{"num_hidden_layers": 12, "hidden_size": 192, "num_attention_heads": 3, "num_key_value_heads": 1, "head_dim": 64, "intermediate_size": 512, "vocab_size": 2048, "hidden_act": "swiglu", "norm": "rmsnorm", "norm_place": "pre", "norm_eps": 1e-05, "positions": "rope", "rope_theta": 10000.0, "rope_fraction": 1.0, "qk_norm": false, "attn_scale": 0.125, "bias": "none", "tie_word_embeddings": true, "parallel_block": false, "init": "normal", "init_std_qkv": 0.0388, "init_std_o": 0.0481, "init_std_up": 0.0555, "init_std_down": 0.0555, "optimizer": "muon_hyperball", "learning_rate": 0.00733, "beta1": 0.95, "weight_decay": 0.0, "lr_head": 0.00683, "warmup_steps": 200, "schedule": "wsd", "decay_fraction": 1.0, "decay_shape": "linear", "final_lr_fraction": 0.0, "batch_tokens": 32768, "max_seq_len": 512, "doc_mask": true, "train_tokens": 313500000, "max_steps": 9568, "dataset": "wikipedia_en"}
MLP neurons of a small language model. Each row is named by its layer, matrix (gate and up: input weights) and neuron, and shows model dimensions 96-191. Each number is 128 + 24 x the weight over its row's rms, rounded and kept within 0 to 255. Numbers have three digits each. A neuron's up and down rows have the sign that makes its largest values positive.
After each neuron's rows, "fires after" lists the tokens most often just before its 100 highest values on Wikipedia text that the model never trained on. A number after a token or word is its count.

L5.gate80:136138121132105113133143129116162117164075124156072108118141131140153081134097106140084164114092095123152137122123103161117133134182094112130129118092130165108130074100139107160132166125119158093136113088112182091164155155119153138144116149196154126110100164090189130126123153143112125131
L5.up80:101135148132129123115078121118128136186140116160105163117175113161091129145146133172122179134148140124137073126187136125132142129154151142173119182104135129099128119091132116082118141131132089114125120114122119172156123110103126099134130146142107182112116149105172146133121137082124097092
fires after: " ex" 34, "-" 13, "th" 8, "•" 6, " in" 6

L3.gate244:105118117146090153095114115110127107074139125116141133134162113140094107148111154115134169124165155101107123123113162122143167103156103101104113150162130110086150106133114148119119132183158167154095108125138128096122106180148156091120150096134155129121129095162129153147108130094139117174
L3.up244:082136092144126143122137131108154122138177118153138122111142152134113163114119080127137101153095137163106107107166151110105132130156095132122077122118140102140179140103097134150093090096134149097152140114127108132178118128165161134159126140148122139172153131111091131121122092151140091179
fires after: " D" 13, "lu" 13, "la" 12, "o" 7, " De" 7, "u" 5

L6.gate295:102132160097087128158109151165128122186099133140091128100163144132098143102135144159144141127106163139081126152096108087125129133135140145082126123110125118125099135125165163162127091101133146135121134139115141091145131167137106112127127141114124173112134120107125111148121132115113111116
L6.up295:166114113107120139126142104136096131160104113119075114140127117120119102124106109102170142117130115134119157123166100127153130147148177109141128126176162101157138130123127117092154095134118111125114157152122117189155132136127107141148124092154167184164128141160104140152142109140131123127
fires after: "s" 48, " " 19, "le" 6, "li" 5

L5.gate270:102069156148092149117080115124137110130176148174182118119121083107149124072156102142109142108127098174130116115136118153143137124172121155161130138152171138107136118113142116129130125134066103101131155173145143203164156079134095153123115100148131156129125142165123155133166146123129133134
L5.up270:099084150145135122148125099106189146166093100096149159115102103138131137133113121113139164126124109137122098130135140116121146090155113169107124125164126120132112123124113121127140167156156111152093087157132110146111114115116041130104118142082150140069107128153127156148088102170111138101
fires after: " pro" 21, "er" 10, "re" 8, " " 8, "tro" 7, " main" 7

L3.gate347:137122163126133174141141127119143082084104088117149110107093129141111102127165137130069107131139158086135153147106126138094127120093124141116103113095136115094121105129171123158171127140109114163070133083133127109143144100136123111129150142115156160110122136133112150100151136143091120144
L3.up347:116151133169104113148126110137130130120097153091175138131122102161125141071129100148144143167108116128090104143125148170099116164136139102097150161150095130122134142133142182137131136134115120094105128060098145120119138079158123122176139135114122110154128108137118152099114164159117072145
fires after: " the" 15, " all" 12, " The" 12, "B" 6, "H" 6, "==" 5

L3.gate124:112160158138130139161111101131170116122137111130124142112106167119136143148165120177116106163140114112116167136140102128116110149126158137124089143119119129085104134121155136160138114105094110136088139128148159144121125132122135139135130174139125153082116152157128149161123096139143093144
L3.up124:173142117109093156129130138134141122107161120134147170105137127138108125133123135127163100131093119126136146146097095097089120148134111125095156121145123109134129133152124115108098159124150117108102138142081186109155180114116089116138140114114168136143122156098137122163113142138090134114
fires after: " the" 38, " The" 12, " of" 10, " at" 4, " that" 4, "'" 4

L5.gate185:111122150107101137120092161143104157119160174127101126086143100133148113124099140132135111108156155116132108147120116140134142141115139131112150122111126117094162127130147114154138103117157126153132106138116130127116129165159119107076143123144153118161081093089113137152153152133118152126
L5.up185:135123132145069111133132142163140131144126125131116098166080100135138107129112127117182121105123108151112129151149145097100133117124147174099094101088130114105102141114088139169156148115122155168144139134124134126119151139088140121131166118107146123103136092157102194095135134077128151093
fires after: "\n" 100

L3.gate227:129117132210109133145109113087155152165138135110112112111169138127092175126128110167168131148085178140132090101126155110111139109117100155135114160143128149105121090112136128140135132131155113074124119108133152180105136143162139132152130137151156132138127190116140118157112151162163153077
L3.up227:057124082145106126146111119128139104150154137155079124103133112149127109175119080125148141158142186116100098111122133168129097115150093125122125134133109105131102125149150124111111097174095145121134083158129081134126149153125112120134158131093129094119079160131142144154134109131113104146
fires after: "e" 35, " E" 19, " W" 10, " He" 5, " Se" 4, "n" 4

L9.gate208:085109103149106166120143089137117129091110131133129141156117128102111079148144094102137154117159111146116123125114138075121102148109139103087129135154104125082149152110119105138131160137131117128113161153121122153144136119171145151129129089124155121091142141162090129185088166095099130135
L9.up208:127131161130146121154151123120113115122145122110093152121120156119169133144138184140113133129151145185108137123104140121117152111119131130149159113141135120139100133120116108161094135149101094099090122133128130119125141136125111156169139089133077108113162130124124142130112103169138074138
fires after: " " 36, "\n" 18, "-" 5, " G" 4

L2.gate455:112108139159109177063143100180148119132101074105099169137163121148144088112125142100134123164147121117161111164134145113061102114134153145114117115099169136119167141153065115149124100095140147126145131126184122124156157170117125138116107116113144092164146154154166144107154145089103097155
L2.up455:093117127129123155085087120155147119138124111159115182140126096111125104124124132128130139129104108172168101143158108131121117125107165180129114126128118141127120125130095108138092172092152101104143147168120135120124170138120112143161107141156126170135144145127114141100126142082101104154
fires after: "\n" 79, " Year" 7, "." 4

L2.gate500:157153141136114128105153133153135136121139089147105120086140108126150126098146160123162111106185172145110132132124097113125139137125113132126165089103137155124163174113097091096145130112098143159142097139099146119137140099145165150126107131135147126088125162145154106101127077167063126127
L2.up500:154130144101107095116142167107128092112133182140154140145121106125110092108144172144176134106118154097139150130111096107121081161128099092117134121045124077101095115142131110131117115122146117130143178121127125155106161145114104158147126110120113128085095173126151137101151102127115134107
fires after: "com" 15, " H" 13, "im" 12, "ne" 10, " T" 9, " J" 6

L3.gate381:149137131148155105092161107102114140097177118122117139110140105128122161082142143136136126123091159149143143165169115103155149125117145107166139114119077131153160176137112106111149144101187127120125128150139117149139140137102157116129161118120136119112133119127151124143120146124167160151
L3.up381:152115178134144157139130172132158155171085096112156136144133134129129126139119121160125122145121151121084186136137129114142084111121137117121104158166175164140146107182093142157132150143173145165116117114150109128123111098120097111150134164122136170182135096144170137104154133071145152109
fires after: " p" 26, " pro" 14, "ur" 11, " co" 10, " con" 8

L3.gate102:139096155136113111117134121135155130143135134126124133100129141146101109134129143126164152105126170190099121128152151151146151114114122085144119137113125093127124139152109187141109095079104154137115124096186131127158173164114111137104148115112145113161117099117168079104127116140119113110
L3.up102:134133121144114131112083121089114115103111129117129110104147094148137151148128069119154123138129100152123146183150168121121150125163132098066090132097175121123098097131113152138108143128109156108142149086110149131153107157140098125128170123125088127125127134114091137202160118118120121141
fires after: " D" 19, " C" 13, " Di" 11, "E" 8, " De" 8, "C" 7

L5.gate457:102152136133102122123101115147195154089141085110128158104151108135137131093141125138118103148127125164140129102150138102157092140129122191133095095119110124081130136135135099110128143124136125085097116132131098128157121148111127087107169083132122092148131130168141141111122108124078153137
L5.up457:120123130126067135141081111128160141147120124127139129136143109099148092095166136140095124146125097120135136147172151136134098154077157158088155081127103147112102103153122100131122128169106145084127148141155116126138159143106140087138147122128134112131124141137183139173125096085108129120
fires after: "\n" 40, "." 16, "\"" 10, "s" 4

L5.gate210:075123144127091134127130105137131138141164152127082096133137099125140124099124140098140073146127117148118096141142144098117147151108150138088102081128120172080105151113133104126142094087139120120146137147119128146125134146101113113089191111117114110141155099122099186133155158159074141145
L5.up210:093167156125093130128125124153140173144152131131094132168116089149133136111125147134117115152102115171106102119121169123127136119117154150108095099137104174073127149105132087143132130060135124124122154120104100161152114153111122134102163136140133131129154112140134163121167150139089127138
fires after: "\n" 100

L5.gate15:119130137193144116157167122123131095117132119119113131124134115163124140087131150127103110121124110120137130146156119160122161137139104135138106086146129163141084102154114112137134125131110127151153136104149129097146091101073132175087139142142133100149159092084137135172194122089132140165
L5.up15:080095145130099142142140195141149133141093129119138171167112135116111162125131137139139146108144165134100109097126107125083154102127133143130128140134098163164121140140142101145136147123182197127145102105166131160143146121103149165157135109153149139150146153132140130137123145165127142103
fires after: " p" 24, " at" 11, "s" 7, "p" 7, " co" 6, " P" 6

L9.gate81:150091162132058117082095128133130125125122177094097154144152124159140110088131113134120116145182081171159178106160146112109109119119161121136111093120127132108143146134129126148159126122114124109143120121107118127114161142106121119129173105106137140156151132170099153135126164127116173140
L9.up81:115159130141100122151140143175146129145134129148120156153113086123150137120120150150141118108119128127095119139153122140129140094114128144108099124111081171111148162128173123196127133091147170145144138135110105137140167114127117136120124147151112126100125100161115165138160124119087132138
fires after: "\n" 100

L2.gate371:091116107142088143137154157091145115132111167111159146150127164101156181108118151093138187175148123135088146133109082138154140121180148143106089122091137168141135105155089148163151083102144146144126165114112130132125128113117141145108160153093095101085143111116121104138142129116130123147
L2.up371:143155154088134175122100120102101160107162167148121129092140113139128115145097121149138142142124153097089100113133112157117121151140118131180099105135108116101095166110152136123161132126177111109146143144103128134182099120137156102134138118116129124108163103120090158137143137107124107124
fires after: " K" 24, " X" 8, " Gu" 8, "K" 6, " On" 6

L2.gate510:090089125146124155108138141148137109127178122142149131094170136157132192131157127131123108112132162130164176159124142109104111150154139150123134097124155139153143136122085113154113129134123114149079116140083149123108158156120112132127099137145108126181109102140184117155150129127115146094
L2.up510:109121143108115124151171144096125128092129092115175135147105192111132136121141115140091097130150127130129173121107132121126114126162140140102098118136166117141122106175125122133107130107097153140093141102104142150118117125133126174122116093158072140129100130143145131120116090093148148151
fires after: "ir" 20, "B" 7, " (" 7, "L" 6, "G" 6, "2" 5

L6.gate485:123086122084135123093114106100142174156143184094147136086159162167086152162111106140127125157098119126118184149106132114151111160136077151088147120133122105111115120121085107134120169125106140150113114132123115161102123100134143103161127076107093121092136166116110113124116148105090128119
L6.up485:132131151101112110128121158157106100135079131116162156128201122129168131111104144117094089132123162118083125148170127153112110116118113149121098135126161130134151117132129132120081146147132084122114060160116160134119152137116067179111142094129125143127140127127130163100124124074149129118
fires after: " C" 39, " c" 13, " Z" 10, " G" 5, "C" 4, " X" 4

L2.gate440:154122084147131151129137103132133129142138121118166117086157119108161147115141172100117092104090092195163088175157148126135122124147121143142157125084109123123127141077163119170129118122102137117147180141130156160128133142107101110135163131138118136093119095127108121109116147137108117127
L2.up440:155132098128116112120119128106151126136095117093131165160125114125133115169174100125148142088162135132137097108156174157137132117118135133137137111091155142133125113151101089154137100114129130113143133177107140110171141159107106138123153131104107157137112159128111152144112117132139203099
fires after: " pro" 28, "tro" 8, "pr" 8, "te" 6, "duc" 5

L3.gate162:100121149152111135171161132125145177111082137157124156122131143111160107123176163150128100120075168105085108120157107155132116126158127153103125135135127099128122107144110126108129118106133105141108099150081105140150148119152144176130102097143131172070102173146113108112069168111134191177
L3.up162:109133103099112116130111133115122153118111148121093116099135172133117122113079129131138109107099142120129169171118170132143161121132137154144112158096147145147145159137143111121156121120135120083138108157114120144150127147143119134165183111138091157100126096113149135098116152069149128132
fires after: " " 27, "o" 6, " mi" 5, "on" 5, "ta" 4, "ri" 4

L3.gate252:129113137140080153179096197108078134116120120129106092153173136101130139129110139108160137127128102153121130118087171117111137130154099154089133106144139097140084099130094105114115105112117179141131103145095131108151122147172147108160109139118081137068111111164136123114133131133089156144
L3.up252:181163120127098142097111103148131097101142144141154125086121114129113112115162162149110118119110137107140147122119112131105107107125148118108155147134148108145097117080129140118089162134149154088133105141129121141088125093112158156131134098126120141149114114121142127133103086126172141089
fires after: "z" 16, " J" 14, " Jo" 10, " Je" 5, " T" 4, "ab" 4

L2.gate56:128143115137111088137134182159115108143115138127156106114093124105128129124133094130062113126124077138133117135090158140142108135119120116116122158155152137132126127117121181139167118127147138095125152157153145168156157162126121174089119093140137155146116122178102144093148129175122174123
L2.up56:106129142117152141157115131148154159112093139113132090132090182165111152163133141118124161100114188174088130097109119121130134120093125101108112107138117137139159110121110190103178123114139132140123141119125149140144112126113108144165128156124133136134145085117165160144164097105102159110
fires after: "s" 35, " S" 14, "les" 8, "ri" 6, "le" 4

L6.gate433:109114116125105093130135150101125127139126108115150130159132156129137135148089089159085171135154166134103102108099064142110132163161101100097160144107143117118106109106142121134111097149101142157103148109120166157148120112131202146127128131104087146125141140107129107151136118179147184142
L6.up433:078104130097127139173149147145122134145145113140165106131126122138104115109110092132105122140127115133132155119107109122106145166145123140086098116144091114140116127123141104151113172141119149102100110123065160132104111105161106102127147099121136152125160141121125120116165118140113114087
fires after: "s" 28, "n" 6, " tr" 6, "e" 5, "er" 5, " " 5

L3.gate472:111151119143108078124102145123138144134130119126141126117143100174109105089109139137134140099115114149122117141108156118102121164118135150146111122159059120124147129145156129137121075121136129140114073158092107161118151112095144123144167150162121159147153137124107105113124136082126147110
L3.up472:127127114131135093145117118090107127126121132071132139086095112163105138162146120100198149121112151174088156151153113134174110136113136130127114132143127111155126155142199122109097133168152124129163134114169137134098190122134133165145124157189148150131128157125158093100129104109148120120
fires after: " U" 16, "-" 16, "ly" 9, " I" 8, "T" 6

L5.gate283:154134123124133181125108093150137163143153090144097086120151153112145100115126157126148146162086105116148122152125087094157124109118124155099130144166123156121140165116147169120150091147147076139127119122099085122100128163124100149104165168156070128116082115130109135143195135162126116125
L5.up283:142119153126137126168095141122132113164121114118126140161126150111120127125111097159151141161166116162065136132119118110084145157091135118106147125131114128095122129127119136095140123143141094117130188152151179141153111186136091113111174145150142154131136117180139120095134155131110173136
fires after: "s" 31, "al" 9, "form" 6, "." 4, " Al" 4

L5.gate220:117150137120135104165145112132151161116192115113110101159128149137114123132141115121119144060197093160107131152141121115122166125152156131163159129123129148138119136150074134141147164144090150156103096133167149138128149140114100129128130115156127108105127133118100167129148150098152121091
L5.up220:133161100124151095137120149156145166124129101123167117119145131123082151120111147144117092131154123144113160140145128105195156130173108169157151135158163144117088122189134154157121108093134147115160103175136110148165137114159111138117110134101133183107127113141145158134135092086111103138
fires after: "\n" 84, "ff" 4

L2.gate434:149154155083098144122152155121125135132147103089123112141095134105129087141093115108123089132115119168106105103124170109130121144141141146163138151149172135138088124153092132114145135089103152117135115112151130126111109136105160087153125079127158136128111065141133100117151120124111121151
L2.up434:133127136147106112154148141166156165116047168117155133135138088128142123089076128134105113108129110182124145122115138130162122142111088134133158166125192151105134110180079130117126153140121071131144119121152166098148130126107121134140115141080108117139121118134135116122122108099098155138
fires after: " b" 21, " G" 19, " " 7, " The" 5, "B" 5, " C" 4

L3.gate246:164130102121136114131114161156087142130111106146113186165135149132111089134092092160095116153108123114150136131125116142098102096110121128144125111097155126104121172142176125136100114147115137122090115136082143119099111162138125130101099155148141145147167149086138136091149110145144118116
L3.up246:142135128156146083107128089129117128155152095116143148116132133129147090168161102134112154124156098153114138138163129135137117155141127176134108126123111120196099124123096108106157132105109096152120131175125118085122139121103142114159153148171115068152111101128115165132171146143098196119
fires after: "a" 12, "ru" 9, "hi" 9, "po" 9, " per" 7, "um" 6

L3.gate358:153046119131137104138108099151093051160160139087119116102166121165094115127128147114132135130133101146121136172167115129118117145118153137093139152109087139106107153062147076114097094114126138107115096141125160095176137142087163111122121147123188139173100129134131129125130140138138098120
L3.up358:101092155125124086184143119121135104122127151110157150117100124189122109098156127151149116116137112115131133123069124136140114125184098164139125138123129139098094139112106123095125147149154110110141123091132163180168158082095131126139115150135103138150127139129138094109117102131162096164
fires after: " " 26, "re" 21, "e" 9, " st" 6

L5.gate471:135148140167110106142129104171165138133147139122117139148111090148113109131122145133145091121131149170119128138131156124126121140139152146129094119110133183072093149139139110158155127103147137151123123142122121123158127142133100096079179087134126134119168126131100181098143152138085135119
L5.up471:125137157168100141140105114160161138133167155148115155165119095116149126125109123132150102123143124149120121126130150152132147144103193149128118107119153171107127141124119100149164134105132122122135160148125088102155126142098120119082161109124123150173160122089136182125140133139094140104
fires after: "\n" 100

L9.gate288:113136146155102141160161080095199131118143115110135120128136126116135148139127138137136113138099148173128136141113147176130163130142120178081133126205116137105106161141107147136118132093076124122176168155136162121148124120114140105124101119154108127098159141166121131159126154135107168078
L9.up288:118124124107153097130102124137150166140124131079089158120123140101127103111162132125113164112111132174183149105131142143172080165125104117134095113116135126116138098141114104141102177141128120121152135102098141144105164152149085191155113197132150140133108130115118130112131119147127121113
fires after: " " 31, " b" 10, "tri" 6, " cl" 5, " pro" 5

L6.gate499:152123084139088111107138127112150176149136159092099119110099137147095125109147117153120158080140101085096144129110110131071169128092116102104112106110122163096167133122098118138152142104129106127138107152140109143106114148152129148159127125129118106108101135150120130133146150166097123128
L6.up499:097094081122124150105144145086129155099143150147103107087081135124105102130141102134138106139131145129115154087126117131084131170117132128160135142128140096118131159139124179182112106145115168135153114111113124120094160136111117182165139154148116130085112156127118142115128114108093148139
fires after: "'" 18, "ed" 9, "ul" 7, "ne" 7, "e" 5, "n" 4

L2.gate355:105120103102118124145156152139129115098135146164123160116148086154136113164107110109135104164150076140115104155119166123121138119133122114104137164114188125124109134147164116148129116170145141129132142141117123155124146165141127155151178112137120119187128126159137121155111101143120112144
L2.up355:140123130135173129120132154124144117167152151163136135117121100168117128149119117154119121098150130113179114129110198132119158143151144182116132141120163138132069130108144125133134104144145097164140124120086154159133108137101104116100197141083104131145110068100126134150156115100104164143
fires after: " re" 17, "s" 16, "ra" 14, " Re" 11, "-" 10

L3.gate181:146129132139153096169159130125123120139085108131168088134173137127153116135162134102160137149096120159103108118115062128131084140165155136098106172118165096093144132116125137108139151114156100131106179147100096149083104135133144126122111134117078113150140150174132074161127107124105134097
L3.up181:150126096130141176153131097122106134096145093149150116111136175134175145088124130107119136117139096137086144132120094082140143148164160126140127132103137130113168127111128101114114137178112129114137129123103148113112112156136130099148179139130116128148132089153135196102140120117096143114
fires after: "s" 58, " S" 26, " " 4

L5.gate67:137135124115115182133138164143156157160162126119198152127168156171136094120096112162085138102159126136143144120140144134115138090147132104074101103113149116070117136123086117104117133119132160126127077125116122113132160181136084136153139096145114130117090147133140146125143136136105140120
L5.up67:136112090110163144135103164123124126126123124114116111140143151169116118102122129178121088131115114143085135114165151117127095098106176129065111078127117135129111141131137100121122070117175117092110060118114162090146114157120115100132145141117111165112106150142140107062105144093145115168
fires after: "\n" 18, " C" 9, ";" 9, " S" 9, "|" 8, " c" 6

L3.gate378:130119129105110128133097064111124131153149153117116146093119125156117108120139159103101129141157134091120101102129171127110198151118169122163156121095130164122115120113137101124172110130114134107137126167114137137146103119117095068099168103149146126117237138135117163155122101154157164154
L3.up378:102122150112123160149109131158122153162110108202083090166119103133099104117141160151139122149124139121119105154099134175147117169148145134072105122108135151133102120102128088158134124149176170155151102132126110112123085144120070110150140160133146124106102128120117175118156099179152124162
fires after: " " 38, " consider" 10, " ch" 10, " one" 10, "Ch" 4

L5.gate122:103174145129102117119144112081094122161128150111129128135115132122157168123093127133115154188112149070104126153162078124147189139165129086132130125146159160122129095058180103120155140105107102159135142150145118119142143126136166152074127176154154146118088151109154117147149131110122121157
L5.up122:114113127105143127159131113133140127101104147130134160116117137103112162139151089116109141117144147070135158116151111132143143100120140107128141112155149198162102114139109129150134107050087168127089088152097087156112103106149151079137123110143133138134158114131141103097106147125177123122
fires after: "it" 21, "er" 13, " Li" 8, "s" 5, "y" 5, " tri" 5

L2.gate397:124149176142104146158140140126158123099129141125131139124144115154108136079163116147141179154121158135077128120107139158136178130189099119149160170100171144142152108169163152119169145151113102121138135145133140118141136163084119133131140120140137127121150127182121129116123157133123140141
L2.up397:162114117158149111144149125122187123091080116131121120116120159084115158131147162112126139123106164128133143139067117114171165125131105096134071118177119105122152087066095141160163133134122185120110130096110099090120158139133149133163139100051136116130105108128119134142109127180137130136
fires after: "d" 25, "s" 21, "ne" 9, "ed" 7, "le" 7, "im" 5

L3.gate76:105151141128138132138148149156139162139158097109146129129138121098194145099103137170092142155135129120134140121109092137118134113135142121090124145091138126054150092104141152110111123102119061154121127141094135115143103143123171146117131101083122123131164104142095118103153145093120133098
L3.up76:080132068121171141165172109110131140125122115113147121080088130115149126086099145130133095138122140173137162160139098144161162103122147118130097152095103155099115118126156132079125155160107156146105164114084111140151042123113104166132139166139157132127113139145124127113127150126125163133
fires after: " a" 17, " ca" 13, "p" 9, "ur" 6, " " 6, " ex" 5

L5.gate415:140156150139139126143116091134142122145152119126129132156123097141096153113089158125154108150135091122157102103122131191109145102152179108123142119119105144107148104100105136140151128154130112103138085152162113121152125118140126129067134105134134100110125131122126136111129149121136091152
L5.up415:122147174141116155102128111162117153125142159106132167148134110161116161129140143176135085146118175110158110094143163103138106129083195119117133093099108115120130117180091134152118143142105086093090111114172120161134149158107144135117149100103116135098107147132135154147128091099127156137
fires after: "\n" 100

L3.gate2:133138143135145088113124163143117149107095120134111176118128114120131110140121082145122159122103112145129130155098124133155131140176139162149098136133171150112144115157153104151131103142124113133175116149145138173148143142110097131131193124118136114171171075149108145144155137108139122083
L3.up2:099132128078152098152094143163123104180110057137133142124140109093173115107058157148156104131100149091100112088083139144140146102125175147118122140146139140109129108121114109141120118156137135126148106108142135135134099134129121144129167133172111087105129138129104088135133127144129147101
fires after: "s" 26, "y" 16, " re" 7, "ar" 6, "ver" 6, "ment" 5

L6.gate173:144134105103133139136130167094118116117130145129126136151137113156136121149096172102193106124154134129125159096111111149128156170136146079114104120137142137151104121136132132119140128133071147139141164119113118139101135116082166125137144186132146141137091123125120094138122159150134168122
L6.up173:128169100156134140156143137124160077100107119175148122114150163103186126109110099130103094135119120139103120150126101152132144130152127136122128135112121143147129107080139157156125178158117136116119080105132094079132128145123131147116189140122145146110130134195146131087153146110128110113
fires after: " E" 12, "o" 9, "al" 9, " O" 8, "li" 7, " Ni" 5

L2.gate122:133140113109120138170144163165126134140160124129127154094168153141108103110108090100143163108077134156164118140131119083129127103166123118124124110088138154102163096110116132161116096143157093125152100143136087133115125142179127096079098108132140133173153125105112116126139156116140108082
L2.up122:119126118151112129150098128085119157112139127154096126128130120123110115131111156103090116127152126193146138127183146148166132104130121183107127088142101151170140081119115117124125118130150123121087092151105087101151146146102113133157136152146115107111169095121130158098126147123146103102
fires after: "\n" 61, " R" 10, "ru" 5

L3.gate197:130133119078139115154117099155138137164135148139150128080121145168131127130133168147103109125086123142101129128121179162111134151134158121136100083107097144135140150116141149168128111135134145122121096134124157131169121126133134077168136165123146194110109154106137133144119149135160108119
L3.up197:103151154084141126199088092101128129097130094104141112145108176124073145105134142139134109161117126136131158152117115136159114080159147141143122113100164125154157128102163133110115123123133115134124096102074131116126102140166174091147120173133124145132168146115163160118161102126105121079
fires after: " " 58, " |" 5, "-" 4

L6.gate187:096120165166129105154159093153117132110107129109098067125125081088089131165163144121087096122144119117166126170157094136152148080116149107070134102175118111111098117140111156097115126122128139171117110147160117174117082150094132129108141161153100119132101108161093110120124181101122125091
L6.up187:121158117099150136126127132099119107117150155112103103101107136143157156120115154102121077083104129148102090126108116149184167131125147115114131144162119149125099148158143137094186120078120178152127121149141121159149102083149102115147102146134140088167123113132144148157119142110147108138
fires after: " mo" 17, "b" 12, " be" 9, " sp" 8, "est" 8, "\n" 7

L5.gate252:129131152115100108151146120148129075191131123145120108103137129120123133114121160173184118158143129152110121126120143134100130150089092121156118140122097173178113073133130146076110139128093129100141142133109156127128149135115100100115151073124107151088152140169157136098103104180122118140
L5.up252:165169108126120083102100139122098119172113097157147147088144160131079157145088122139107122151141132134140124098097101144149118076109095101127129117110160117145119117096140135096127152119123132116090128134171100113167112120128090110139157166155115188163119123108125144133140136164157155135
fires after: "\n" 82, " co" 10

L3.gate470:072153125117134079101103131141113092131134148182137118135162127118110148150134082097188095152134159130139124113126150150113108157128146120148164115106172140135123119159127157158104110098065145143142078124144145151126134123119125143149124145154115136154074119119144129156139147139170141190
L3.up470:118145152131121130176171141083098137078082113165157146163112125121193119142130104108149091135135091136093115073127155164142109094105136163161161103118132093132124146144150098127133092126112150153126112129153123104124112119107140120107155149132120171121123137151097147138150116119158116173
fires after: "ir" 20, "L" 11, "un" 9, " Mo" 8, "ve" 6, "ie" 6

L5.gate94:079143105143162136165105143152179164141130115130110137125073113144107113131120137114144129132053130097130112158136168175114126129156124153134110127127102130108129113104137138122067118167143140179137174093139122132133139157158142140097097136112057098121084122100132136128125129103153111118
L5.up94:131182139120175120148121162122119109136119092132168116110122140132121095157112124084104133130154099114133122143143166099114137086142096097114120160171124118081127126115131129114149142115134142121191100154104158086082118104189129124123105127140109155122136127114172125104153151134092097102
fires after: " the" 39, " The" 13, " to" 7, " be" 7, " |" 7

L2.gate28:115156153103156083132100121110143133111099156152144118115170121139109108089129123111114127114125140125159089139130150115096090140091118115127079144137150109131136145163125110129160157087111116128116117124112119143167068106167126190159092109088165165103141116138129132175161156127088130130
L2.up28:097124150181118106176173123130116162118100151138139076151113106115114094140154126129134169153118163183158124148150093185103125135141116099115123100130119116178138151146115131123127190110128156154123100097116081136112101122147156123149133098141165133113134130132122173144167117145115141134
fires after: "\n" 31, "ci" 9, "li" 7, " Com" 5

L6.gate210:120120128117085153081109117132106141154081093078163156118143141106139095100150128160154123137143112108098102127095152157106113149158127140112149131118052130140114140128154090116132123206132134149136132129124088120124173179134134145146098120151147113119098103165111143147133141142133120145
L6.up210:102149115156151123122166122139110098168123121156109146147142137145110110132101118152122069142148146118147133129092129115111156165184115106124139157137095117137142116160140128127105140176103083132115144108117145139146157134109111143156184202115114118106142124152130161123104102111122100112
fires after: " |" 33, " " 27, "|" 17, "-" 9, " P" 4

L2.gate160:128114109121173135136147103140145138139135143124155126107156092133141091113125113146151100115171149112156085091139142118124083121161152116140148146112125149145196128099154146161104134151129085148161134110085104158109133162106159132156113122170148148147146147148102130169118137151125127131
L2.up160:166144126134117137141122035139089127122169110104138126140145147128160139140087118135074137123152103116165132115111117124159108154131140158128140129090135144178082098101119125124087167141137147103145140146062129121133133123123114131174130120146176142111139112134137138106115173178147067138
fires after: " " 23, " in" 15, " (" 11, " F" 10, "s" 6, " No" 5

L9.gate160:128101169124108132098118127146098148116118165129120098126092151140099110142163110153135194116137131143188115133169081123111136129180093164109095141072110147117112123143102153140138129157095156125123133106159132127145156136165151149097157159105115179116164096150127107158109124109112122126
L9.up160:132161171128147141106159165082099105122129156120116164147142118171145121117132128161145160091123118105137124155124109082120180090128148129146124116101076121066145149160102111133114097140121145135140124117123110127128136081159121143126110136115136128115124146139132126089082098138075156135
fires after: " " 23, " m" 11, "°" 8, "k" 6, "m" 6

L9.gate60:114132152147065093154080121140102150164149117143101114131156100142145126149112146122141119149149131122116107060167122107140140068077135132098129120098184134084161093095127114156139120117097166093129146149128154113129142140129119134125134113098158110101148103139076147118167133148112147151
L9.up60:064117103111129128113142159141130147131135157139132114146152078161166135126108107144144104115146149150118107106123126116136110102123141128146142121112128161082109101157156200135140140124083088120115165165160121117127165111134094128131109125112107084151094123169054143112143123156114161153
fires after: "\n" 41, "==" 26, "===" 23, " ==" 10

L3.gate70:150166184150114101143101113126122120132129131135120153116145105144132124090137113154141117115123113111107117135116101169161132125067135125108165078060106112142151139149172148149131141158131147121123142114142172167130139153119121139138109121158111101142147162127163103158115141153128126114
L3.up70:140137173146129126084155107087147143139088115140161138103119160141109108153134145130078118142145128076108094112130123185152101076090129113110167115087127153130134116141138162134072086102155119127089134117125129176143154158127106117119118098158144108135106148130124129134085119155121131113
fires after: " U" 15, "T" 15, "s" 12, ")" 9, " co" 8, " ch" 6

L5.gate31:158169150129128102141093149081133116167107093128127102171160132137162140085098128129128096146134124124120127135149111118159140154135112111118121125178089105099120143123134116133121173138089137112149144167121142105165178131079113170129150105120177115112123099166109123161109124141139115096
L5.up31:120146094163173125154151154093106146129114125134125076138162178118146115090115151161158175129110071166110155092140140142171157084156138106094103106154163126130063088137103125128153136135126116137099119142114112127166068117171100140106183152106150182109135149166125141131109156116137161128
fires after: "o" 29, "s" 18, "al" 11, " Al" 8, "ho" 5, "one" 5